{"d_mlp": 1152, "lr_mult_qkv": 0.7, "beta1": 0.9, "doc_mask": false, "dataset": "wikipedia_en"}
MLP neurons of a small language model. Each row is named by its layer, matrix (up: input weights; down: output weights) and neuron, and shows model dimensions 224-351. Each number is 128 + 24 x the weight over its row's rms, rounded and kept within 0 to 255. Numbers have three digits each.
After each neuron's rows, "fires on" lists the tokens most often at its 100 highest values on Wikipedia text that the model never trained on.

L5.up144:147146127098089155147141140094086082111118142107139103108079141133118124130114132169109174144111121122123126150117143164160116066145151144141098098104123095112095105139109180121149088134149125133128162164112137130152071116135115112165094111107144103117118103125142124137135142132150156122105178144099105126071155120119158153095109135124122102144125119144121163133148105163119140122141
L5.down144:123147121140102147113120066136118101113076133132164094095096136096113141090113142146109104147151153116146107122126108118133154067099091123111138101139102123124148159105122104124129136114113110144120132105150149106142162134160096112130153106156132100155120107165119160148162188103122147124110115118115202133140143111107153105117138139087071135088139106113143168096151137149141088133121
fires on: " W", "on", "in", ":", "o"

L12.up264:167136111136166114116128154151120121069125137175078152136127114130137122071121112112123144158132135123162144120116159105146085143113142175078119122146098143113081065156157107159124138109155096147070132128112175125139075123171087129139151145135116135122122135120105126158120156102150163124122135106141142127128133108173121139139132100100136182158149111117135118130107114120126131091105
L12.down264:096126132111150154144082148149147102119139114117142122114118182127133122171169103165070093114121160145118137114124122097113131094145132147122134138123139133125157132137093143114157124107138112107149114124169105111110137167123173121137123128115136110104140154141139167092143109104124109148135120140083145148066115133107134106115126119148144140108114131150137051155147134121106143158117
fires on: "ing", "est", " r", "h", " R", " in"

L15.up637:133130099148101146156153107144065059091150145131146065083120124157125106161129132106128098148153133119098125128139124136107118130130093137150124145122123126115113128116164195090155099119177153134124134139127108149166123132118139085114106106131132173147159118136124078120149169119145148173164146128115152143120147092158143117115112139128119121153145116116095141111105147134170126073125
L15.down637:159127137112097113082148169100140153136136124138150146110113138120145092135132125161126139118113144086150193116081099124115116125136095102161117142183159087109099108177149123135142197154135089102127088115114118155125094137138093135151121108128040101089101149116130158122156103113122125134138125116115125109151164112092104110141128111112134153145105130126158111134101102098139094134161
fires on: " and", " &", "n", " of"

L4.up421:162115138153097145129124138123090136128119097114118155100113112101153147124076148070185170077100141098118164126110128133099084119137094089092167112124145101105159125112131148131139148135104153100137077157153144123150107134173129131126158100170092136098145156127114101116132149126115138153122128117105106115098202114112137172140154138102134166113146132122102145137079141127118143142060
L4.down421:166131144140121110117133181140137117140129111121098171118099103105115092139105116120143131088132145126150147130129113111125126118175088096108145130131166076138138157115144115132115115088142124101109133138121167121140085093160132154088165118116099127101122110148141084115140087157145097120140100159136111148118120171133140118150155120105133166140135124131139107147116134128078116135121
fires on: "em", "el", "re", "ro", "is", " this"

L5.up765:132141114177115139140166087175123124102135146103113183150121067100124112119118102118122165156161110158110125143147108129105098183127132130123107151094144099182132159140117120107113134112170135136124148201134146102117116156179114102153117103155074138128111123162126120092140132119145105129127166146132086151146165100114145129152108105129126143079106121099125139166096097102126124149122
L5.down765:127106143126151161130093116147131160175085140124131112103155150159112126127132176121112104149091109147144116126099101115091138137126064136159135138090167107105127145124097132149121140143104125144106176116143170063134084081101143143108156133143162094109134164122138122136136109116111165121133098093137137126106118130113142115099148159134096138149112125173116160108143117103139157128121
fires on: "re", "ple", "er", "le", "pe", "her"

L4.up495:142134125136129127096103127116153145096092145122120145159084152127115139097119119130142148140130127106123151129180126100141145112132098161112133117118141177119119171143140138099116130150072134078153089163167150121151120164131095107140139122091099148110088117097102122111119133114114157167136122114082126167126145098107143179154156127115101124120165087158124123128108130219095079123094
L4.down495:115132110111133131167086138151129113125136102106132100154102092163153111115141160146156108094160116131119097122135099092097097168115174143109103168121130124120164058134084089106084101078118126154093130114132071136126112146118125141160159110135149107141106110110161146139140150143103126113156114148145137116099097102142175137152120147132196116142148123109112139127100121125137139146161
fires on: "p", "ot", "r", "ic", "m", "t"

L12.up263:114157068131146129121095148159129088084135126144111098136143122127138104129115125138143164120125100110160099135150152141156097151145077110114152130160142161137160074115107139155176106145101115149111140106156081130138125163161120129174108096148138165140120113104075132081132132139142162156165116132072153099114141145156166178143136118112131171125092122124137090109099113126155126130144
L12.down263:116128135130130140117141105128129109141142108132185143076137147134144133144180120109071089121114155124171132103109078141098113135109117142108120120111139107141124142134112133139107104141154146120104127177152138121171151115116115150103099173105144087144147148125133102158115115082106075126127145123143112133139182154115085128113140108093146126141126174118134159168114111111157096099125
fires on: " Le", " of", "n", "i", "1", " to"

L12.up253:137116136118138137142134127133117135115094150156064168077176118139114132111114125141156126161127091120133139132151103164153112098169159176098144090089134132130112064141128137123140133142167104197122111091110123137118078125129116113157145102094136182118133143103130119110085120095173148139104131132114120130117170165128126155123167137112143143155114144100156190094137107110098151068147
L12.down253:142125114122113093154097131172135153142116135140117158134101171092150114150170160146148127143155149164117127125099168122116089120114112108169114106109188166150132126113144156139091119099156067155113127113161102127119124161124117114126151117150147120172141130128157155182096150123154098135164115127110107118175134132093133099077116071139139108120096106171118115140115093098167151110092
fires on: " f", "h", "ing", "ed"

L7.up697:095143126124127176094140112140125156168141124112143107105079108119148114124145141141113157134137122147119137171076144155088098130151137128143147086119113134076085137132121130121172133176091134132118184176112151098195142140130161095167086108118142150087122064148123111134105164116116118104108195151096097055140151171118099130142085125137128097157126132155110167158122104144109121120123
L7.down697:128098131106086160126106148143115109138130117145128103109168126185127122109151115138171141135176124137160137142137148117178153119148104153093118150139122145124109141159121120188103085173147156135129144096154142097110118102076167151140156132137132095132147118139111167160146149088093107077157121106136107147121126118126127141054095124173127116123126139142147146101153123125150111133140
fires on: "in", "6", "pt"

L7.up469:118142115221105130130156101201105130086120136113111151114115133126117070168138057120100114146115129178103108121177120142078095151144081092066099113133141108127127144139130148096164112150129189135125105154137111115131154127160090121153142142157135127112127143133087116094141121142173190167103114129143141148121183133115109132161115122129183161134100098126118120146080144146135140136128
L7.down469:148123133130108102086117149134160125150129120157160114116131148135090121138085119109101137136091111154153119165126130100151175132112132131133119140122105110148130118190074120169097125141129123086104130122137121116107123112125122100127116126124134115142152139125140166154103162095126108106148074149132108152101081105107157097086121153115082141098083108152139077131151208135148150096144
fires on: "le", "ice", "e", "ele", "con", "er"

L15.up627:146117117103126136153136099152138082138111127114106118120115093150132092126094077115159120160092075128148154125144115123155106094147122127104082098183095126130122096138164160092116132129169130137148122144107138116154102133113138116120133116118077142131134118110092125127138152105140105147127168104103153108083195151148173113133136097150148152162125162143106110142144125129161143098114
L15.down627:168146121103128109131165152120136133133158141152127140121080105105129121084148174157118111181114143154141181103131118135114128142162106128125135140113109157122124148122154120122133116158149161073138147132104123139100110169144100154144149154103115164100143141177138138126147126151091130164140103151083156108127127145153104101161146172110125109103130102154108084120094111107143142144165
fires on: " de", "-", " to", " and", " of", "C"

L5.up1029:126108108129132169100090114134136123105111174097108134145133141109149131107148100137113119132114122183128106129159079106149124144161095132089173076097107166091143105136136106139149163135130148114167108138157095120123145162148167118142108123124085111120130113159102084103127113126128169148095123133069126127113144178157150175100105142114131155128101116136150113150105134178154069165129
L5.down1029:133117160089140154120094150124126111141161112100076155095143163147111164162121126135116153164087161129132083164119109141134106130080133143132130087155156166122112132134149106140155099111102130121149150129160120110146166142114115087097171130144109089168158138168110112154107145106114127152157131119138094194128164167124119138122168147115143159174132153129097130123117142118130137107150
fires on: "c", "i", "n", "ic", "m", "t"

L7.up1006:146156116121124161146114099155137102153141158119166154109133082116117124154164129183124144157109091147146116133156125138145109114142091152107151100113087180116131110135121174102147164124116112107149145134125121138101079160127114094170120124145132128076132122112064101127117154092127162112079135149123131114101132160157111130153092115099138117177109113110154147137115122167142102092117
L7.down1006:151086101107121146128094103108121134150160148115117147135131114115146131130111113121125142131095150098147069155179086132095112101167084109154151137125136152127163103154110122134129137111136126141108166107140142175131135133143077142113119084155108132164115111111133127157140148121143150153187136174112154141137124118119128161112107117157133135122132105144090138177138102082130100166112
fires on: " disc", "oc", "ic", "c", "i", " in"

L4.up329:129204170139122156157144114112143078131125166101099171149138121127105122128111064110123185115104131156170137144192079149113134129117158102133131105112154114144136185110103163099095155094163132123104118148196144102100166154178097116143152067151108141127124111166139139129142117133131115101112114099112118139129120102102124140111113102094099183122130171123135163140108090113150153096113
L4.down329:115128096145129124135112107137104134113134088135130107145153142140147141136126154085119118166123119133092117120085140133147155114131136119149102124117101074143118142176132158124106104212107139098179138136132110121144115075127133160101100197129186105117159139149109105146109108079126123138170156128142135122159092121113135150104107122114146120192082125151114113141137178153131111127128
fires on: " Center", "y", " Institute", "ittee", "ple", "re"

L3.up1013:155147132106146100127084138158109098089126175136124176091089139141130156130143125130161138120107132151141163112147092119127103076166142164132123149114141172113153122134119167127113094123154142113141126164117091070117134124115124140164118136122111114085078098123131123106132123112118176130118179138089118170135130101156131143150150144097144107109144128101156165094120074159108112095156
L3.down1013:109119130177140131173069181117145144152128122112109153163126160127121122148148116116117138089163151173134156117139124110166126161129129115180087151126125167144150125139121112131139167102092166120108139165153106108129136125123199129159166091166105068122135132131126128119137131086093132126164106126089131140101090119104148103150138122103116121118152087102135124147134116126124081154125
fires on: "ot", "all", "est", "ust", "r"

L10.up115:142153146148078110119136144135127115121132118137102147139131087144126148113106115134121159130112102107163139166155145133117089124142101119100131124134127120102114136123101121108133139136118159125102073142166146077138146152106100110116135128123102115140119115141067103076157155104179120092095144126105124138126165150099089135127136100117138145142156127129156141136120146167102142151156
L10.down115:138112135138151114171113120092132116138125059128131145119127113106083121153123120111161177186117062132118120129122098097107119092153115139109141145137195092134066131135104109151128141129114126117077127139130139083143134126130126123100165145114135138165100144189076121099194128142104119165141118099163117146107164174129150101170121118124141132125076122098093103154130093100106081140104
fires on: "b", "y", "it", "is", "ro"

L4.up878:121136151157133168096161129160140116130061134101130114112135119142146082077133121167121152102115112161128126175084150140134126124167131102142147098120151123117121111174111140159116119156109123099125117156150118165171141137119108137199127128099127145087111128149114117108139130116135130143094158120120122104112145122116150129135160133122148108152125114107098168157127154111173106110123
L4.down878:117083158127162178149106128106087100138104148083121122149105172156159108135146137113137092119135132143139167179130139072117124114175116100140141130098130086118136120147145099120140170117129116109152182129131121139131084153129158139104100155150109125133120094163134157139124122117124103120108130092162129136123148144125126103107157143137109137140138151167107127118121110171094123109143
fires on: "in", " gen", " Gen", " po", " Mot", " Mat"

L5.up506:141154138164149161104122110121148122152115110078170135094099105139145108132143132153126162133141132134123133141115083143112130155112115105104141152093125142146113145136140123076143115158087120134162131173114141136115110127157164097122139165139115177069105104107077112145100158133116134137120172074144114101108124141151119165132144113153126139119141110138160154145145131155157071136123
L5.down506:147166117126125125102129141152102094100116105111118129130143141174116160156129117151109091137120116194140117126111173126171114132125167107139117137142158189138145150138096104120136147140170126122083115105158106142141152139117142132104095133119122110163146120126129123097115082109117132117161117115123134118106111165132108144162114098087122068156126135108143115123130129112163124131155
fires on: "ation", "in", "ased", "ain", "ai", "apan"

L12.up862:171152133145116125109115110127085153114103150161116175130100111089092117132102145122164156119166125113112122178160134116129099135110115100155160111133156100139125079115111139114144130146102126130108113121119098113130099112150103108177104095112102143107139114108066133109103128090151165119142090122134101135064159109151137170105093145117108169118091140158123132113112110109108144114141
L12.down862:119134120099155117080088112150120173161120175086131134166115134104160144094132119116107100090132089094083144129107150105138161130139119155122134103141120168079162115126114134100155154093099118132113108106103150093122098138178111132156057121188183110129082128141098123101156126072122136089151074174148120112123114217147143145139126128086132090098126095158143100131111127157138109179136
fires on: "h", "am", " Kh", "th", "ph"

L3.up528:089145142120144182136153170136122103136116106136128110080104125167108099091105145186090117154141084137093107117081102159116126108169154102086143141096126096092109142158105115143178105138093135114190094135129130183130156147131127119155142134125141119118162133134105121097144152131137155126088158088148144102153123207123123128142111138144131139134118138119163169159135161139161094140115
L3.down528:137103128131180141110165113131098140127136117136091110152104129131117126139183145136130128143130146120125118145121120105143105158141114160188102137128079156100151116180108093112098116096135111156097118099134130088096118108140125130128139115118181108080105139139128102148169178114147135132114132072148104159113121102089146138085130131178102140151124137114118162133137171099126112117126
fires on: "ction", "us", "vent", "6"

L4.up978:115174140088102131135105146120105126126087147174064131103111168165125144099103096145136162097079155095155148156130126146138110107153134104113110107166144122136134110152111136113119125108152108149091103151142137101137122116130138153148142156157135120102120111130120122134118119086179122105122105084127125099110153183172163148086123139139163112141100149150155130165123106130122131149129
L4.down978:129096108139110115181119099122124125107118136099082132096132126116140101140127166112143150175149149126140113147116132152058133160125094102123086109144118109143145156118126130135115127153147112125164143128138131082094150164162097108085177122108121109101121163099144110123151130119115163168170107111109154117158109147096139105141093101112107169118123099143106107136078118079149128117121
fires on: "y", "ing", "h", "hed", "ff"